config = dict(
    num_hidden_layers=11,
    hidden_size=224,
    num_attention_heads=4,
    hidden_act='swiglu',
    norm='rmsnorm',
    norm_eps=1e-05,
    rope_fraction=1.0,
    attn_scale=0.125,
    init_std_o=0.00989,
    init_std_up=0.0464,
    init_std_down=0.00989,
    optimizer='muon_variant',
    warmup_steps=200,
    dataset='wikipedia_en',
)
MLP neurons of a small language model. Each row is named by its layer, matrix (gate and up: input weights) and neuron, and shows model dimensions 128-223. Each number is 500 + 25 x the weight over its row's rms, rounded and kept within 0 to 999. Numbers have three digits each. A neuron's up and down rows have the sign that makes its largest values positive.
After each neuron's rows, "fires in" lists the words (lower case) most often at its 100 highest values on Wikipedia text that the model never trained on. A number after a token or word is its count.

L2.gate127:459494512514499483478476487498526500510527513543478485512527527501485518517494459522480497508489480506476493495523562478494494470521526489502538461472473510483527536481506517499537532512479482480456495528508521475490510519514511528547490466501483485512528486522510534479527482494458503543
L2.up127:502424503530508478523455463519502512505499498512457495521477512492516490528484513501520440491505525506495510543516506501525473536514473479498523512523465482527504501465511475528510505474503498511464486490491452469502504523516516513502500522495522484454512547526455471491500485483530475511
fires in: "the" 27, "s" 21, "this" 8, "christmas" 7, "love" 5, "you" 5

L4.gate54:522502520481488527471484522476479505475500479499524495478516486449500476471484499501531480511481449471454472566507488469511498454464489510510500509526527484490513486485510520519526490482429530551492501490523515474492516500508483479466484520484505533503499466522508475518518491513519452491
L4.up54:524502511538477551459525520529550486520500552488486528529533501463527490510474475484509474494523494508467471539489442473540490509508490503464491534469558514512496525511515533531500486513496505487482508513495472554496503498515455522489488497520507502552560489532525505498468483496506558537
fires in: "red" 14, "some" 13, "of" 12, "hair" 7, "most" 5, "highly" 4

L2.gate169:550438474465496494486511503523485549491527514481489496490474501518494468534568484518488530534511534471528502517472485510496465470488481537503507514489508510488501494432491489484474487513463494508482482500487499494557538483499520477541538470485490514520473510480501431504459505470497537530
L2.up169:502496484501520516497495542523498484521537476503475509465518512415492493518535485492483490514525485550525491511525529518477451549500519523501536463511506530456503501486503501458522513519464447498557469497527465477497479483498470455513522536556503535499496526498515453547486541480533494521
fires in: "first" 56, "t" 5

L5.gate46:467509501484497530518485493511459487506479479505517501517508510497484495512523505503484487515488484486508512504519510543481476566497480448462463497484518497447474484529469494528467528508525443506489484487537469429496473502533506533499489531515529522492486506496475517533525527484511505527
L5.up46:454472472522514559508476538491466509515482454527552485483545508490445480464507518482510485506493472494454502495470559514470491468517500472480491461457454463484483517469502492476518467493523504521488451485511466477483493505525487457518517492463512486514536483464469485507507502487509542530
fires in: "during" 30, "of" 17, "since" 14, "to" 8, "than" 6, "about" 5

L4.gate345:498489491481455481475489492494451518508486471505489496560485530511527472524493470524504479518481483508506481479498476521461474511530453467506498510477480475459506515517535479505491516536516490510470478523519493491489470464564523491526486480507575467485448511514529491477468462498513495537
L4.up345:519517509476530516454486522502499511458556480495497548502485514515525487530496478499473536478525480499456474468498495527505473489517480466528510515467489474498464504510489479481525535514511533449476471512457478483490450487501510427496509514497510519480493495482541508526510543524519474507
fires in: "during" 56, "of" 14, "due" 13, "dating" 4

L4.gate338:535512519536483464519519489492475468503544461503506504533494542488510442497511527473489514518486501456495490494529491497544491484481530474495505510467506494477471545484512459531501504535463504478500448518512488451477530501511514509495509480533556498473480506530461487484514486468490536512
L4.up338:502480501485523522469471517527493460481567473505483518534499483486484445481445475497498490509469494537474481508540500509519487524527466472475488489455510527516488496472483504465479503505521475504492496472482447496520477470488461500541503521499486479528477537545506499513521530479507476499
fires in: "of" 82, "personal" 5

L4.gate331:465480467539480516495500479530489488488479486506476516466528511496492500476476484495487536519507507462468540509488513507544518451494476536476509488500445465462502501525491492502506529549480500501506475556528532512492501412495488461484458501475546460545529492485506510479508478501476486502
L4.up331:494542440487511478515494487515538491490492499541486528512530532453461485526502534491459493469479451517501515505489503470547511486505520492515534530518494481477491470515521495499484497518500495507459521571453501522472485524492515492442532517523532513502512492523477526502543507487482495483
fires in: "not" 46, "your" 7

L4.gate199:500522469511483465531525528524486519494467538489483446497520515504532490490511544493489490509494494519491519471495534477499486519461504496515475494444479527454530496486474477502520504495541530528522463525475494508546527470491495502466499472526495433506514488519508460490524465460476513516
L4.up199:524519482464477468514531499556498499489486511471475490511470532498454490506530513527450509504517497493533460530442490461488485506511531437515487509490522503466496532521490481482524484528551546544556499513505471498519500487523524536461478490495459462470524493479501530462498486473479502461
fires in: "this" 58, "that" 21, "result" 6, "next" 5

L2.gate120:501487491474481528487496477518527528510536500526502500453510502521567463500547479503525471555544519486502519487497438447515467496493484461557512522478472513484527511495500499471486465506516543508497520524519499526501475511500451514508523535458502526552531491524495455530534519453512531511
L2.up120:501502506467488515536507515514503477507475543558496494480503525516508490548518518477497487514486536498493482473499492496500519510529496506475509537511507489498530476524498458474504465471528494468518498500454506507519488534519549466461529493502526494486492502499459521538498512529497520472
fires in: "medal" 22, "title" 13, "date" 11, "career" 9, "place" 6, "location" 4

L5.gate244:490492469513494471468442500496520521504483494503523466490506523491513489514509544481510531523507468517487482503500517512484510518500454514538539479492521509506500478488516509524503486504510524509444527548518491491502513487476538525480482519512511530503538517533480494486511469516542541509
L5.up244:540517488511437513482470507509507494473479491523565509469466482498512506524496497500503521465530505484499517503510523527553493534483457508496506464508514476504502551482487512465508542533510489485511474511460505511522453539488508480498475522486513474517516528507515510499537471476516564454
fires in: "other" 22, "some" 16, "any" 12, "various" 6, "certain" 4

L2.gate225:511475530502518528483519503489493501498509471481510467482514485499494509487515502508497557532499508498509488514475531457467496496467530518498485463496507476491471502533429532505438521479489534458515554539523586497462494484454465463500504461541494508492474485493527490507527509486492466546
L2.up225:541481477509530523485523529462482495501498471488486515497492469486499483481528510485509502506504501497519486521511521460462509558510502528486483478513470468508470494494490517537470543443459525465513476520491504501456562481476519472501567495556485506484494503570519472487487511475494505501
fires in: "no" 39, "census" 12, "votes" 11, "zone" 11, "community" 5, "yes" 4

L5.gate320:481507499466433472561460518511513504511474509517532527510502506530520511478519449476485533484527508503471455517499526479468483488490495514466473460544527502508525485496442499517485479504501500521477446529479486511491508449508538511474500489512512476532554516500488493498477527496459472515
L5.up320:514507481519479513486513502534436507463492472460509523451524541517511486501494503497498517475483497496486475489495524498509449483496524489483488452521489461520474523528485504511524551511518513489515491510487501534519518493504516494535484521541523506505473499535488528478525517523526490506
fires in: "other" 32, "of" 19, "several" 10, "any" 9, "various" 8

L3.gate23:498481516492523468530508516469501506519502474521494478526476523488537500445519522542537532521506450502547508506448512477474509525484523483511459511538466540484535464521466513488486504495486482468491528511477516519485503516488509491471465456495443463488500465467502517433465498488498485535
L3.up23:494514484498527549512484529493509514489476469458534495485531480465520489489465492551484500550481533475477488539461511509465515497489512519448531498441487541476472512517544566509501489463496510458527483522457491491498525487537509474512504526505496500502480513516527506505491504481553492498
fires in: "but" 43, "however" 16, "because" 14, "though" 5, "meaning" 4, "although" 4

L3.gate67:514541438506531524535503501487551497510511531479446504539486552520533464526491502497462506487504454513506483519431476487522515479493516496493463514528512523511481450481486493561489543481497519547503498551501519509497517474503487500517521477484546500507500559460499507519470491506469463508
L3.up67:493505524510545485541475439501485488464456521516479484489524459466498487491467537511524505510486445532491519522528495478526489492485497492547516496502551506491512449490542436514509490462522491495499511514506539494454471504523462508475510505498511493501501541512508438521466498468478458488
fires in: "years" 32, "there" 15, "me" 9, "therefore" 4

L4.gate161:548521520541477557486516462537545483482508456520483483515499491506533520499488492483445465565515525462522466493510524506473509520490505481467480498497485511514505491465492528505528529520496513483532488459522526506495500478511451514470508580545500508491490493466486484504488512489515497502
L4.up161:504519483507475559499544495497513477506515524485488496497531443467488557497476483472538513530461495516535487489524495456491497531498501501510478491522508502517510480501496551490503469473537551497499501496481542518517463475503521565519495511488512508500477506505502423495526509500507501503
fires in: "of" 25, "for" 22, "to" 9, "bacteriologist" 6, "in" 5, "on" 5

L2.gate12:484530513551506434479518499544530493513501486499468495487505503511521562469435486487514489486457527493543497515498501512488497496471509484491439498493483500475485521502546480511501494529501481510492476495451479501551529490496518515502561507472533517543510506531507510507470522482527469522
L2.up12:524493449463465491512493465518483520510535484453500485461485482523521511444515475535552525494463517489483483523547496481469514496496510518475479532510467485508536506490531527483517514504522469508502500465519479500490512491511472469528488528491495538500497494515493481502519550463485519457
fires in: "can" 33, "played" 10, "is" 5, "play" 4, "has" 4

L5.gate401:507496493508469500524478490524454474520500472492450521430517518505501487514532560502493516559512507482502485526527535546453496533484513513503500462488500509493518508492492471488456506475560518507500505525467485506525497494528486478481527529502535515492509473520449526465515514505546464436
L5.up401:472498459494476451524441473491503502505475485482525512544487477539523467496500491505509468522527553507506514499497517522511474491496492503481526494490522543488501449468511550498526520487533533501530497533562507472460493471541511521464537479503524484495522555495462482513512448477541519533
fires in: "to" 36, "of" 12, "following" 11, "on" 8, "with" 6, "without" 5

L2.gate388:475436522475533508490496508485522514491467535497498505493521494482507484519522450497518516533548517524525452498484499492488487504498505475573505461534487507537495490518487501461499459473504533472507551496501549486491507495464528476518510490519470553503482478495478471500513489504539497514
L2.up388:562512497506486450529523459496473491474457514485475524484499527492484493510487522497413520513490480498476565491518453465515517482475459499508513466484488497540520498492536471503485510523522516483485544517476520516489479488517513548478476500467493524485474486499520463498508535504484538508
fires in: "united" 73, "use" 16

L2.gate168:480505488474489495498515502476497481490507508550543548501457546506501464490517473484511504537519455499480487509502520500514468557487517498494538502553503516502529513529507508479524527468448460557549452534483494516477509480491508530516514502469478479521500508488504503454464457475508542452
L2.up168:510525486518470559489516480486462477476545550478478514481482501546477483480506489516482534478505488489481496530490523530522497554468467521519502530516501517499511490529459513465560510483508507506486492523537521506487513479511510468541445500543553515496534481494498484479498521459538462508
fires in: "was" 55, "were" 4

L2.gate71:464550508488539479478508494486513538544470526521495488507533501532519485532508489530488492515482517525534513487525477491450483496478533479524483474511490477508475462542502479538509469486471513505461520526532494513463528519458464522483472501522509514467475509525549516502473495534467528446
L2.up71:459481470469513465477463524523514520501500506506490493485461520562488486524475504459468514505465478566470482499505487473500479481440499468533474443482481517509495462479491483469482499512487528503500540499501481489513500462502460482504519477520453522497474510538526553478511553506505539564
fires in: "who" 42, "but" 17, "subdivision" 4

L4.gate440:549544479538494463474512507508483452480550450526499492526536483539519519504479472493497500485509501488529498504490534490493453493521541508500479477539530496519513470520479485537504502499469501482556478501528554508505526494546521518526496521519510503497498530492489511467508531531499480529
L4.up440:481463487551494489519508484510473516545502493545457526536503477466500474494456478546507486509493480445505486520490492498547518491484526515505470495512508491507488473481472477503491545469506495483473482498512529521486466532517545518513486460484500498514475523546554483490481474492512521521
fires in: "of" 60, "the" 14, "are" 11, "were" 7, "among" 5

L2.gate238:484485518553525560497523512524510520476491529468483460466501525488516506538508486504487490529496490515488514511467488471462516496506511504447501467517504462486512508479481492537452483544485537477505525498526499508539483484525509522484526521479524492479518543522501526475440492495512492488
L2.up238:512468489485466491508496481549518507500479537502484497505533545460474491510492520530479485515476491482543491506478520484477516510535466497490482464529493468498518503482511504508538505525479493446474477499508516516479486493488491538473477543526537486464545504513493505530499530491496548539
fires in: "in" 98

L5.gate103:478512483515501511522479511494528513500524517476491512529537503454489507515545507499526492509479507488532533474504434498537512509512533537493557504467506498527510476503502497462516494420490499506517541487493518514494519471468500532513485488481463524485525518460441516462475481482521501524
L5.up103:516506497474516519528509505481505513482504505503496494518480477483478500475512500478490457498515489484481449472458546518478467518496521475508499514478510539503474487490482472500497469502534494480523526513502473545486483480498457536457525532492503502516473503499473484512535442511451483479
fires in: "of" 38, "spartak" 5, "slovenia" 4, "slovenian" 4, "be" 4

L5.gate274:540519522489504514464561515520506474492509527505509495482506489489522478498495509493452535506471508488476495495503463505543446528461488544471518466497494507486524484514492470508469510513444494512496477521503449501448543523539487529485519504532502544478515483533478543473475494465500493499
L5.up274:475536500523567519478465521483511513464516515471530504531519497528482509532477509498522485516538482501507533464505515516489464488506483501551539483519470463504524453501520535483491483495496527488519500560442482477474471499497455502446498440491506487485510502547517458514532472503472521462
fires in: "of" 22, "two" 13, "and" 10, "three" 10, "six" 7, "four" 7

L2.gate87:493526467490462518501481471517523491487549457464477515493517488487504481514504488526545500453523507507543515467516479530495523518471519552510466511509549490483499445533498494488470499483530476520478539478490422493497563514545497489459518458489505508498528469475495504473547457492451459490
L2.up87:481495478503498479505522493493476508462493539461504469515506486488520487461478480501503482506490527492478454564507491521487528541479532493499506533508497522527500464483504512510467517463500522520478503473487499537475531482461507489505486556494495481539517476502450475535496517499515508524
fires in: "be" 78, "are" 5, "beautiful" 4

L5.gate53:555477467490475486458525507495495544541507471508513539523539486478490482443515491512551494535507505503491496524486503445526492519513526541498517474507523491515496456461469514513504500477497504555499487503495509504535512467492467521507525535484507520429478528536462505508500493527480500524
L5.up53:483483483516454514487526487553482562511484540485488515493518542470462495442547500528451496523481560506436498505509493449510484529487524488468500487514513494460512520507499508513497567496462501454493470447531523469511498519488515447506474460495480490490485531456543511460483510499483498510
fires in: "of" 48, "entered" 4

L3.gate94:531471514490483490500534509485505508507505481486493503534495515513508494525529542461482505483524509518483487436493468479518533510469522484498504491507492520486482508500481494474476465536524516527547510523465522517477507501536482539492493495489535487495439498492516538509490459476485505540
L3.up94:526492515532464510512506511501492526530458517476480512493475448457550529457455483485518478474492503456513473426474451504471552480484507497455526484486494516509463509464509495512479485464461493563542471482484501468500499480485455454430456507499484481496515515516523519512486535542506509474
fires in: "under" 35, "on" 29, "as" 13, "bacteriologist" 8, "online" 5

L2.gate161:539507482523505520514484542508524496529516496485513507540462553484533460483512470552482510539537511510501465526527516491516514489493544486475535484526503511478538495462557470514489534507543518492504510442458447516527493502479535544495486531508487437510497530492512497507428505561482475537
L2.up161:531487503533504488469492478552525472477466516508490512522468491515455510500471488529480470486486531513480519477490497514475497494513522524509468502527468559486492563500533500486529498502479481511504490535499474520526475466494459496498538504499535481471489500494553497528491490516494501495
fires in: "the" 50, "any" 12, "among" 10, "every" 8, "one" 5

L2.gate15:511518484532512494515441489487518491458504539511506492491492483500501465497462490486537530532529543487510511491482488512503536506501473458502456450504486473496523577499508467496506529535513487485533521534493526474534474467516516497476541499521498538501478512504526495525472467501534521512
L2.up15:523532538560467529560531510490502486536504512467469525478514498533480501493470535446503503542492464490539534522507469486505493470488493530505537543526489488504489543487457480535522515506481527498521472492509501482480498507495466492492518460432496536463483503472445475504485478501511509539
fires in: "united" 73

L3.gate195:552533461499513496493475516535522513482470482530484535533463482482461540471497544482467531493475502519525490499491475481520551496517508494499496453502467506499482514459531501483508457496482480550518489496472474529476478520509465506456530460545510477518508484493527518433524464508479541489
L3.up195:504505469492432468511535544494526549518495473482529493501511492517518482495494500539525513517496479504497429491518460517516503498479522517473509516443462457512489468497470419520537509518519491470500469514438466448507507503459486515494492477518541474507468505512517483489519534510463533498
fires in: "on" 96

L5.gate337:509494523513507481485536522523518520491513518541474529465556519474534499482490482552482535465494504472501517451517501520468524525513504582443468524502496535482503510511435496506515498448532547514492493498504493532520516536503522485496573507491479492493483532498526503511514481506480470431
L5.up337:477470460493500512500511496526485496498445522496497469476493509544497492524516463482468516476511458476548501481515489477478463520511474513465494466543506491497540545462514490517494501452496497511500449559536533507517467528523505512503518432502461505495469488494520494463520512497554496484
fires in: "first" 22, "bond" 8, "last" 7, "second" 7, "barcelona" 6

L3.gate394:474498497495431474483544532519505503479471467532488501476511511515536518525508526478512512512527461534523485540512539481516535514426453521491487507519473525487499545529482466494507491476540464514495520532509484476509538518493519495502487484496492502485494509479448511453497498508551519460
L3.up394:482493516520461484500517545482439479525517484490495538472513489470529491444512521473495442507481519483476488502503457522480485530477503455504481454458528491463495526498469532494532450465526485502529540493506487475494511479533493531501485505464495476440531524457477493524521480516549441451
fires in: "with" 49, "after" 28

L2.gate73:479483448540512465519506446549543485496500532518475493507468499488506542504542503545487484459486498515438486491446499449546516503491475487508514492516497505507501489518535498477498504540504497451483495492496503497472524503501501504494487511472507436512555470507498523503495497446507453493
L2.up73:488491480524475481495541445531515542492502453455519507488477511498532487446542516513505449466494489526493502529487485502504493500472482529527500528493559479486495458474452533504516473514503488484519488498554495470503514513485520468503498477479504483532514514546473501490448532480454510514
fires in: "it" 55, "on" 12, "this" 11, "he" 10, "that" 4

L2.gate285:480527502524497511531515525511492513486531552492529461477499527449534508492502508521492482530475494531507499511459478478492481559503528471465482523508465500489462534488487499470536548494511507509511541541477533510516483545479561494501473475498488510504517466497526482482482486521486456483
L2.up285:486479513522516476517492555479528497445527546509471420562470500466479469457501501483495474498494484589497489503499509492535498495477500470492513460536501514510501539488513514513477521519527512466495509566499501477528502490477560525473479505520493475490508462518526469491471505461483482455
fires in: "this" 48, "that" 29, "which" 20

L3.gate438:500477461485533480529452527513471486532476539524514486537496519536491513528488518509493552489475522478432530516466498485485510518461486513446479469518505487484522460480520514501524458504457473510488523498489521472464528451494488543482524509512542526512523500495510493474503510476528504540
L3.up438:512502525500540515501494499550514507476505517481466532510483480518503489511460495531524502497515523536507496531471532540514516460447540506515527520486493499483520477526517523492496487518481523473515507520546481455491464507466497477501533496523509473517533529486520508496505525464502531499
fires in: "in" 36, "following" 7, "hunan" 5, "including" 4

L4.gate316:497528533504472531487498469472538471509512485455496497504550513543459501481477507451509472515508530445472513546525493525533514509434499494523473524484496537540480482492469509508506517560499500513520521551475548505473485482522440509488499464487545505509518491499528498493524506484503527543
L4.up316:500516507502501509536545508540429515496458476484486484525496451447493521472511520514493506517481481461485497469539499485531523469483482558501508505535469497464480482522510480516511512508537491481508494512474477464464514471495453481490500524489493510530512447486512493534501494532516571524
fires in: "to" 86, "of" 4

L5.gate18:532443509549513492520484507496511479492477541517493499490486503463477450525500490526455505526492506510523522470532493469474532522508520537503515560509474527465514510513482494475529459492493514501484512492479532506510505480510514516518518526520505509513481508517511472468515520511457493519
L5.up18:505498520521487494548493549498495523492462520485445476506471521510468491491489520545538482526504506505493481481501466483497466494472456562505543546490493517480487483467521450492516496514501525514492504515531506494451502436478497483496508515476447500495498463498478506511545513466472480499
fires in: "first" 21, "most" 13, "highest" 8, "country" 8, "second" 8

L4.gate147:458504520488531533502517545535472458512491552487490498473501509471501491484506465473492510500499501457513463536513515499540497505466496461485495498552495461538520514530471507490472506482489545495467489497500536470507499473514536487538516493548449497476502478510506488504507523483508502497
L4.up147:512453504536479506540469511527467513492510553483487494543517523543522497531467489511478490492536545458518487499472506486520486489474526500532448512519479506526518445517456492545500504528488513513513502496517482468479531502510524513516513469482507530486555502479449526495449500503473511481
fires in: "in" 28, "of" 18, "fürstenwalde" 9, "young" 8, "for" 5

L2.gate221:448461506472487501459525525525515527503510506479523487490504506527541503497519530513477536497466582476423484495508528514481471493495455509511474501512550475505552549492471519479491518510506486498487521479519493463475538495519466497489492489515478503514501537457488504519523460484530501525
L2.up221:498503496493483507493497508497497467488506445506494514478474527500516473466525503491480512466484516542480534457545487493490533551481513462496525501528509504534531517493510492489512497480512498533490520540512492516502502496519535476513433474511515460467500524524490470534434506526564469462
fires in: "after" 72, "with" 9, "following" 5, "afterwards" 4

L5.gate345:494519512486502486480514472499494534493497459521474486534507496485502484521486531492470528501474495441473480454505489473437520527492504524493473456491505508481529469485476521517563483539507520490491526533495524455442526483497510476518496493500480448516474513497528539538497506519495520540
L5.up345:512522475471514513517517504487487468514454453484524493526533500539521501491445498492536502520476494507503503529528497508516480444478546470496460511502516489521489496540484544514489468499491477487517522502504518488557470508460454532506459475484453524537464529474503479478543467493513519513
fires in: "of" 67, "for" 8, "ambassador" 5

L2.gate242:495459486482518516486495517518452524499526469521475456491463528457486511507529515492508486519519499581512491526496513534473530502452496543490516475469489504470531478489431488531488509484466505466477494492504504511505487504498523482497468478501477508520511503519484493533480463526480479491
L2.up242:530527484527500462488473557514511511526478506515485492491498523506483481498531525506513506478467516491489500473485531465536515544489506490513538500531517494560480494530497491527481476496547487484488494470484506486506491504486517495519483504506507535526461507542483418537490558501530495537
fires in: "after" 20, "a" 18, "while" 7, "although" 7, "because" 4, "for" 4

L4.gate49:456519479505461479463472473521457489462520524480519483522520522470472498497469500468476476485510480468511535521481519479540522506518447506530522487517529491512504522553489531492523526474501533512479531493561458526526498436533499499525530515491510494514498521506514566506464487505499514531
L4.up49:543488472502509546482503480545567479481518503503524520470499537504492463499501532517487493470491534531486506473534502500493527497496499516490547480498484520475537493561521464468459519493494526531514474520511493497476456502485527444495509455548525558487483478498485490479478520468503495528
fires in: "had" 49, "were" 9, "was" 7, "to" 4, "started" 4

L2.gate223:495477459464474521494509474491503490493507521541496509462500484475527514491522513496479535526521513487547491522524528475495427487475475452465549524545500525481503493499521465547475529522481561524470493541477499526491518538448510495487467474511480442488483556503517529462469464507497456482
L2.up223:509543489473525499511508505486524475483545498534511559472505492495501460530496514496517531496495523482519509523526512452486459492475469455491472543487485522521502515498460543475500516470490492513478484511480464519487508509463519522551515515498505521528478505527491511489470489448524481485
fires in: "no" 42, "any" 9, "detailed" 5

L3.gate235:462510536511514563497522508524496517509531510483513529476539507516522522457458523511483496520511485509501454534461460458522548496501521532480493518482482491510484493510493499543512512522512476481517547501508483516507508524475492512507454511530518463495521462498497497467465529529530543521
L3.up235:424562535467523491518486512535508512486574495517476498484529557500462475497486488484446492483484504500493541544516520473535502497507507473481527491477511504500486531533523472493508536529507460505516505507471494504502478441507503480472502522565534545468465492528530517477476520490502529529
fires in: "in" 31, "by" 17, "including" 4

L4.gate8:479445504509489497547524484504476495515524458485457521486503544481488543493481497514488498498472530529495520470534462463492518505478501479523526511452491500465499505507550507498508448499507513477440499531490517537557524468520499496495505531492472476451493519467547521547498488494511537489
L4.up8:480493505536506549507512500498550523489510540481519474502486522517515472547484501502514505499523526505506537481510481476507524476499437484536468508495517502468506466497489485486517552493472523478509496504466525499493471528480487477487477475504530492551559521514507514480478533486543496516
fires in: "and" 76, "they" 5

L4.gate187:497472482536500506540496479488444459503517491531473499491508550460499487516483493479491500493467471483529515494492506495494507471501515506520472483519460467478565503502490496507487544507506501523505466557522463528493475476496501534465484503533513505477498538512495532517490504514468511498
L4.up187:513489538554504560500507505463491516479515477485494495544487512484484511497493469498493492501500506508496472453470488461524490474510498501557536520465511527558516470495489421484519504513487501493461476534479471477470464528510574532498455515483528528517488513465543510506485517483516531519
fires in: "to" 14, "of" 14, "than" 13, "and" 10, "or" 9, "over" 5

L2.gate229:495480531494445470524561502489463485466537459538497496499522488457489490471501516501480502531524512496491503524519522448510504514471493498511511477495481456542526472515468548511539521487504521461509513501494487526514493492489490480491503533496507494497539525509512507507468479471524500495
L2.up229:519528477494499505483505454509486504497497483490486521491529489526454512450524482478477497506502524497467504517519516515508510467476509468503492514524473526496431524519486512445485462473482492519494479529490503540437493497518475522509516494472515503458505534534503501505501481510530528533
fires in: "would" 41, "can" 27, "will" 14, "must" 5, "should" 4, "could" 4

L2.gate202:485488513515507495528468506531519513502496539512434498499490474499523533544478500476510524500498502529523470491481561492497514553505547500483479490506525482487485550520506532464464509479464490486468519479530507524442514519492497520511482494532504487449550501484502470513502527499522509468
L2.up202:482518510505537481569507535475500478498508473469536512515530466498522520485517535507547460526491495495546493512497515511491574508504497497479501477529554464562503511504494476528508470510479455484485529502496509501473513516529502550534510487437524521483565494505505495477528501449518531496
fires in: "in" 64, "insurance" 4

L2.gate217:531481499520446457450496535477508475469496500502526528525481469494497538491525506505483493500526493511469464495513530503469527517495515508465528504522478500470452468493534565518525472506516530531474463479487516539494459495478475479523482547494511502528507528502528508450448483503473490533
L2.up217:549470486545481514523576487494504507508502512489519501484504472486476512506492462493457475466549536500515481538502502526524544475509464505501518522493495496505485493493511475490520472502469536525518485509522478510505488487467490540525503495499482528560463510526456472530490510505493497503
fires in: "first" 18, "last" 14, "another" 8, "one" 7, "next" 6, "every" 5

L2.gate199:478528466465511505500462515500534525490518486521479514512493532470522493576508524448489502501505505526435509507534459496519463524499528465499551507516530489467494544525509473506498523496527547527516505501512521530463506516528505507547501493493559512478466468530514505544520524510470510539
L2.up199:478516506501561507532544539510496506493489527512488460467478496522487479523465515506535487521498497527530495484508479513482475542516451504472444517515501487448518539484517474494513543473519530482505511449491478499483526508524485504558505493503475518491470537491486497540510492505500490539
fires in: "born" 30, "place" 19, "location" 7, "headquarters" 5, "release" 4

L3.gate323:538494534504507443506530485498437540515508470516457492515476490482506457501514521483512460558508535439535527527483476458500486481511507447514475519524505499491485488484507494531522541477496508485497525563504489494462493484516469497513521489506530499465494508505487511521497472524485475529
L3.up323:522508491528477469502567483497465539535505473483475535548516507518543477472515471468485495511470546469527470525447487534495496471483485454497511508471532495545484456519490542494526507465482497496473489494503532525488535467527506477514503485499517481486477485496540555465486499504520508486
fires in: "did" 18, "may" 16, "could" 12, "do" 11, "does" 5, "can" 4

L3.gate236:505483441533549463480507502459507511492477537478495499529500518505501523485493477462454501487448502554520499473509522489428509497518494481504497471459497497474516505533515495528498471503450508495526532507525509521488517492492475460489486480516489457526518509472514487510490505546505523471
L3.up236:493513514464530489538470545529514493478492448488493515514508502488490466520490480514486449456499469539499476477517515498493518474488531476476468447466488509533501494519482545492460450508507504481514528518481513492485469520481419505524492537474484531492481478484529523485475456494507493478
fires in: "they" 31, "age" 15, "who" 6, "he" 6, "why" 5, "it" 5

L5.gate122:492459513510491517484523527483476534507578503505501508523529461531470477462488492506519520471488524496475458489496534492448529497481505481522481473480506485521512480533489518510503489511501514508498482484503528507554534434521494500467538483505524477474469495482517510556536493487499484525
L5.up122:477528489543503483530537474444513484496515513508519509518509469526537477510493516490534515500516525552540520485498502520514486466521560507477479480497506496497503477504465514500514546511476458507460493452535524503505528508497501517472527467501531459477482491543467473526480528516487488487
fires in: "of" 74, "maximian" 5

L3.gate105:511464486469490479522529495486509509512544451525516478494554507491523489525531578492479474485517502434530512494476488527500488502506507541501447445504490505511518510474473507471516472479512480524455491477497508472516498525528472528488505503475547526493463501481482522474515531504456507531
L3.up105:474514475505456514470521459534513491483494504534522531469499496481500513522462474461402509514510500496518557522490502550523467522483501490462506490507501484488500531506515493515554515531519465466518495517539543488489483506493543526454465519518491489517470486501470512497510519485520495510
fires in: "not" 41, "more" 7, "t" 6, "outstanding" 4, "photographs" 4

L2.gate440:466531518539520467490512507490514532526498460500519455536502475512486521516494535478520558521484509487452519481485523507480516465499460527491510510507497498503507516532528478485529529490495516488489511488543498514490574469494490476540497499497547528557502540521525482466501520489466487453
L2.up440:462482456502506471465502479504507507454480528512452494498525507487500477468487514492500513513507481519495485517508444489482499528523505529497484485516491506486486512494527469480512477504492499490511602497480486555538525524475476455508489555499479497517487525488498483503470532523494547507
fires in: "played" 26, "play" 23, "appearances" 9, "works" 7, "appearance" 7, "plays" 5

L5.gate223:535508455515423526502526475510483516494497475478490495452536529499467517492486502502483522515463513480483497519484509551490490498467519471551499513516500523467502503515460491547493495502513475492531481530499507535490526468561511495494511487479488484487535516468485484504514521496499504544
L5.up223:515508527519505474549534491521497529469505529519473462459499487535489491502536532487509510508518503494515505480498512485500510514530505516539473480499477513505491476499484471480547491532534480531478523537501498501499541497489488490434549515542496471517503506469521492555504497488524487504
fires in: "not" 28, "to" 27, "of" 14, "further" 8

L2.gate1:518503512554526515476524517514477498501494567494507511501490485489484527529502446476529522474522508514548484504452465525503525476486525534503478552495480456514501476514476508463513475540512486499494523492465489482518539493492518542493517501481467479533516501498494494465485493483495482489
L2.up1:502536485507490545492494471506490452499506481525520493477492458506542464507531445503524474537513464546501482521535488482513520458485512497518491483496505507506454487504492542440517517497527494478517471529482514493482467530493527491465506486483503531487492480450536505521476504477510500494
fires in: "but" 44, "so" 11, "although" 8, "where" 6, "though" 5